{
  "num_hidden_layers": 8,
  "hidden_size": 768,
  "num_attention_heads": 12,
  "num_key_value_heads": 12,
  "head_dim": 64,
  "intermediate_size": 3072,
  "vocab_size": 27811,
  "hidden_act": "swiglu",
  "norm": "rmsnorm",
  "norm_place": "pre",
  "norm_eps": 1e-06,
  "positions": "rope",
  "rope_theta": 500000.0,
  "rope_fraction": 1.0,
  "qk_norm": false,
  "attn_scale": 0.125,
  "bias": "none",
  "tie_word_embeddings": false,
  "parallel_block": false,
  "init": "orth",
  "init_std_qkv": 0.0142,
  "init_std_o": 0.0142,
  "init_std_up": 0.0142,
  "init_std_down": 0.0,
  "optimizer": "adamw",
  "learning_rate": 0.000821,
  "beta1": 0.9,
  "beta2": 0.99,
  "weight_decay": 0.18,
  "lr_head": 0.00231,
  "max_grad_norm": 1.0,
  "warmup_steps": 565,
  "schedule": "wsd",
  "decay_fraction": 0.731,
  "decay_shape": "linear",
  "final_lr_fraction": 0.0,
  "batch_tokens": 131072,
  "max_seq_len": 1024,
  "doc_mask": false,
  "train_tokens": 1211000000,
  "max_steps": 9240,
  "dataset": "wikipedia_en"
}
MLP neurons of a small language model. Each row is named by its layer, matrix (down: output weights) and neuron, and shows model dimensions 480-735. Each number is 128 + 24 x the weight over its row's rms, rounded and kept within 0 to 255. Numbers have three digits each. A neuron's up and down rows have the sign that makes its largest values positive.
After each neuron's rows, "raises" lists the tokens whose logits its output raises most directly, leaving later layers aside.

L4.down2321:172127143077148120126099158157159114136108116069150118118154130172126100138119109161146157100148172132136139097181143118175079147134128107099118120170140155159166129126139164104170191108094115150126112146181117108134096141118148092103128112084140113094133157152095136151120123111089155100107155174118132146092133187092115129141139088158142130140106121091119112144112153158114135120125115137162096117133105141151154151190154107121148113116107171056155143142117119062075146131118103132123135132166137121129148167142124145140106131132153131125100127107131122178161117127113111089169129077121111125102113141172132128147087128098175133130119137136154116114112136143129141127084103104124147101117146130155163161158111128146155120125131123134169167085117106106109125124160187
raises: " people", " someone", " people were", " persons", " soldiers"

L4.down2876:143123126153125128100154159110132117143163129076186091107096129166102107121112132134137163147151119120091155151161079149152132167080143086139142115131156130160150125125124186132112156096095136131122157138107099125146140160108170124096169112091102106151129139110101129112139121170156150151112131171125155126081142109077127096114119156128127143101070135133118130128119134125098097146152160145134077110121157151155093120148077115150159098133135126089112128109153133095160160126123190134091132158162133144146134148119142113101140112149123130088152145110083117182132160185112114123152106122066124100119134156143177148103100106148190095116144155126103183147108082107118148119115118108129132109158160174137151092167124142117084119112087109112125125151104115127157127091123135
raises: " armed", " staff", " army", " officers", " personnel"

L4.down2772:123160137108169115128112122142117131126149127136107121137123132150137132102183143148148140109132168146134168160122120119072151136102096122124108069151153139120109108120146149107145144112090079085117129107111137118164123127109100147087172094128140124137113183127145121131122127126149189148114077109114175168128161123144142121119116110130138137141097123097121112164164159140157113150117111134133129101075110143167121165117103073130151133131157111108126131131133149103119138113124186152113088135131119115166099105116144122123100131122145183164065106165100133178145106149126143158132112120134128165138078124165133158128142097142135117101151092161126140118123091123102135120080120143130142129164095183131112103166104111179095115084112083153145149139129154135128083106131109
raises: " fit", " serve", " provide", " make", " allow"

L4.down371:147079121123122092137159170137116130127104147138141100145115154118108139150116123136111135122149118116140153132133159116137136160127122097171089146134127119113143081144136142125134128165162124189154148141151129159134116137131102117133122169101114132134149106124119128100110103138133105136144108146149143114133147164113113126137124139134132143140121139123117123117100148119134113110125146131145142119145109116137100161144107103147141112132077133113110109150108104124145125106099099111135127139100107144125121125146151000118128121073104139134107165125148151107137096136147146144122116124110126114128129131131113109130124132110092182109167184131185113122146143122121119127158112121136134143120136110127113131169127130092135107145123150137120107147127132121114125121145145
raises: "ly", " ability to", " father", " successor", " mother"

L4.down220:180165135155143131119140123103173162115166113160122171116090145117135150174096130152150104147171116088180138134125139137153155114127084077104125123127136110127145104135096144158123136158163113117146121117112106167173091156104126169090126120087174148122133172126116173158144132117150128155136111100183172150159088152142121132130134131107111106142130144121122102162140137129136168107143150090128144162156132129125140120121136128142130139126140076116153118131148093128156133103129114141134131099153178117171098102101087133138122089147113130146114065115163130116169091188086163113108159073091168147136164118171141147132128129154086104148091123126095114134122103111124072194113096123118154181141151095101106180113140130099096115113141145177103129151138147172072123161084128
raises: "port", "ti", "put", "fer", "chi"

L4.down2914:068192131132131114130140121119135138162097135127084145104097078143143101113125141114128147078165149162099117171103124138133168107123127132098150160089111141135126144126119144132165201116151111124109179115122111151104142118126132138116140160106187130136111103149157104089151133131160137127073154092110111126118087124077134133112172122104105140145113132137140129156156130121134096134104109145169118122133160138148139099116105106143127168182164092110114129099113113089140105113119082121127133152128109121112179125136156160137123119152123108146142118143169133121085161157119139171129118129148172149124166148152103117107124109131109146127113105106085089110124123140108109137169161130122135087099123115119061113129136114122143128115182143125141142099117144128114145160143125
raises: "ically", " its", " itself", " others.", " its own"

L4.down3040:130133131178102116149114163130159084118140138110118144110124145108140087136075168109139153133106121157108081148127098112109112115151134125128122188060111107153138154140108139132156167192100160129119135160155167105107142153125106131103092152114095141129142104130116140128151127119164141136122105090137163123113134094155150126112127114136123086123113193169105140114074133129094112184076138161136161124126130155158094157123116143170120121148126139102107142095147145150100089103135155129131098157103118191119136156145161072124132127132159129132142105114156183061128116123147103172145141140132156171137119131162179140140108114127142103138111116149109096133118147129125155107144172104137075152195117126105126110127147117088139142153136086134138136130107159171094138137134166
raises: " of this", " of K", " of P", " of m", " of c"

L4.down389:138137092152138118117091114123116168122099099144141135083138176127101102118165104102107102099117109128150148154126115143128116092101143105149060174127145163103141163131061115086139148129134067112120168138123147155113116104130160126133124158137096102128102173163199155138114129130121149131118124128112141153130148149112098133180105092067156111145105116130151118123149097127161112112134148134126154129117140095090066129139126187163116147136099124116135160134139127133185143135108132147128116144086125135129159153144111180105169121103082125138121107121138141151145135169137086099142139107130098113099152169142102096130140136133119139139121056115158098111149160118153052162147105108112125106082137113137103135149133134135098152114163113141131096122136129154144145097169088
raises: "s have", "s'", "s are", "s, ", "s | "

L4.down2316:074133099148156111088189111131145128114113155108112102106118065103086131107149123130146122129143139138161138102138154112133160135133116127114134109102132123190156121138140128127128140134114172121170149135168100139155141139163104173143130140133134140167113108104100117109129127141133142122098137129095136163123120125110149124154142145135075096113097101082160139147148140110090124133154127148119116139143150173133186080150169110113121114108118104182134122124115130126137106172131133078081154148153126138123155111130168074138077135159163083128135116112154118164161149106178142122113138134150154161118083143094142130150092132154106178150100140161147155113130122127145132177127157150147163132107134109119121134140117141172134121121106106105125124125101128193105132123087138
raises: "ements", "ctor", "ership", "er of the", "er:"

L4.down706:114146143145118120097127136156116106131111138092107137100140135106089169122160174099155110114139088155168128169122124122108115133110136117135156118136116153110117163140156172123084115159121180108087116133086165126150143132113144152121125163114143166126157064088125098122106121092129117107111165101115129107119114139143149097102109170086109132122141124130139114139149117108073109151117163136151122132113110083140127110098143108117127149140126168103151082144116161141131177114125129133159116138144129174128142122090154000098115113158129105120135147137161128118127130053155130116137162112096158151148102139125082143098114127120091108121119110119096125116113118147117198149141136141152158122113113167142128140094115144154171134082113108142126105114093116156166128178166138
raises: " However,", " In this", " However, the", " Although", " In addition"

L4.down2047:164206132129133122148147131169106151132127127167121168065138151147139140127148168124130138153125108155165124121168134102160180138135120115148142099123106149139158159113177162137172156134152103082155150124146143129115132169114111128141159094137188161094116110113154126108102139155128115173127135127148117132130110136135107108109136136144130158152154126111091111143149091138107141154107146121150125132104148114153105118101149204127128144146152106119111150115101174130121099144144137147137139151118118123113126155126133110128151099097112158133145130147120137138093167109127097107117148128113144141139091095117124127124119123134134125141146142128097156109135142169166086134148104157125131115079133131134092126083107113140140137160109128110112145126137143115115090120136120
raises: " that the", " that he", " that she", " that a", " that his"

L4.down1004:138098102116086133092119146130114146083100109108165109098136119121123161108124146095124120178102114130104142112126148144115128104109138122162107133151118172133126099144114123139158109131146191138116104103127099145145127099090101126121125125152113128166133138153095130074176119136124111143133113171108128134147122095061119093086137177137117135068142149125096122143117118124120127120117146141142164113178103095120105106134105174121143127114118128114127106090097127156137107155083171117165120181133146115122114134154152105117136137138162154114146112106145124073126154164123123117131137147154130173117153113141154103147158140152132132152145108134150119120183077141118113126111141091101090131110122105108132126155122103169095134097119138151096097121098124152103114115102183
raises: " Football League", " victory", " League", " defeat", " Premier League"

L4.down1029:080066142109137081172144116130107167144096125130128189113178161103154151135105179161182125126150090131125102097136135124128134162142155108132162086111170144151100139103097119120087109125143132108097123131130131116147108161131189095091131126104128115143158183093136141158132150120131143120144128088132128129115165162146150130148089150094140168122106139149108137138126140109118152114126131115079120124121135124108140139128123082138121130093101112116120169162124106116137123116133103138119101117117138145117159089124120174128101090105141150121155098152142125111097129156085101160184151124114157155130097145109125081147133129152104128114108152132089164160116125135140130164083090130162095100115132121138077098147137128104128117129105149141143128119173102077136151114153130
raises: " d'", " de la", " É", " des", " du"

L4.down43:136128133145154139127126163091165160153103128146196126079109101109139105170133114141124146111130140154091113133176136181105142104131130124130148104141159136143086165118125112158103084139155107103093148166124124074109096112143087116112132097152113100075133100148140117147095151137116113125161125150127100103185158124111147112145148085118130109134137101116181157119144148135162140139128064092103095118129107126127126108136189104112166133167133139111147134149129126179143141107113142108128170127133115113122117111120134078115128113056147131110112157125117085149172144126110136164104149125139180087134161138144120140116152121115095129161141125154133128142091116129114120137133153105099122155119078113141119123135165130103127131137092132115104124107137089121141151166133100
raises: " those", " known", " traditional", " normal", " one"

L4.down1825:121104161131125112149134082153139164129176126133120159124137096097161134141126114102111150138133114110123108106108144120122102134119129146119150118115124134080158137118118131147107115137134125123115112132109129091130126103153122184135173127132139139142112159097166100128157124076153134119159148151153073082138091131112112174084166159110094140172145155128123130117118121144119123108101147157172157125120172152138153117128138124087116133177152155159106121150096138158112115189144159123150169133080142122135122159131130122122179107098085160096120127111150106075094143112146121085132130148126060114138123125111154151154110147128170096111101120138117149134162135109121169142130119140124109102093154156153123109107095153121129147107120091109129127051128135132133125102089132
raises: " maximum", " capacity of ", " capacity", " estimated", " percent"

L4.down1554:120117076135128162095145162123141107121160129113149110105133137086152136132146143145163094144142100126159127051142123149116127150165114108105126071111139132138126160105112132143111154139150143100129090159104137154156116123115085079142127137126072095136117134122124150157160141132108089086136148114132136143126157125095096128144154096122136120114097143146121130145129129133162150128165139108149169119146150089126092127161125097142159140102138137112096108123105146129178103142112122094098130107143127127151135080157183064143132162095122134124134109123130118172121162074120155188153120129136126127098129117124125114129132116133132135120098122154151100127099072134086142129135113143137132158111140127129159129128158125080102147107145120161134141129106092125099177118138142
raises: " president of the", " President of the", " president", " chairman", " Minister of"

L4.down3018:119112105105162153121109124066129137111135127161158155156089112146141100124083144126158145131135096123155118127128144120141128096121116137160164123120153164171104083157078116161144156095083172119113155139136117132113118128095160071164162120100121145114124145153125098129109141147129107149110100095139157118109105150116138100122134128124128111116152174145141135127121137143134135102108146167116091111077148154160132112114081149138127126147190147145119114121124123081175089110165159095141172104091161108138145093149109130081148113141084112093147111144134157091089139163115161100161149103155149161149139142152137151148136145141143090159113121118114109102121143114122144127139129115152136152089092084091156112137115131127133133145177106113107108195166101153159140137119147
raises: " victory", " defeat", " runner-up", " wins", " winning"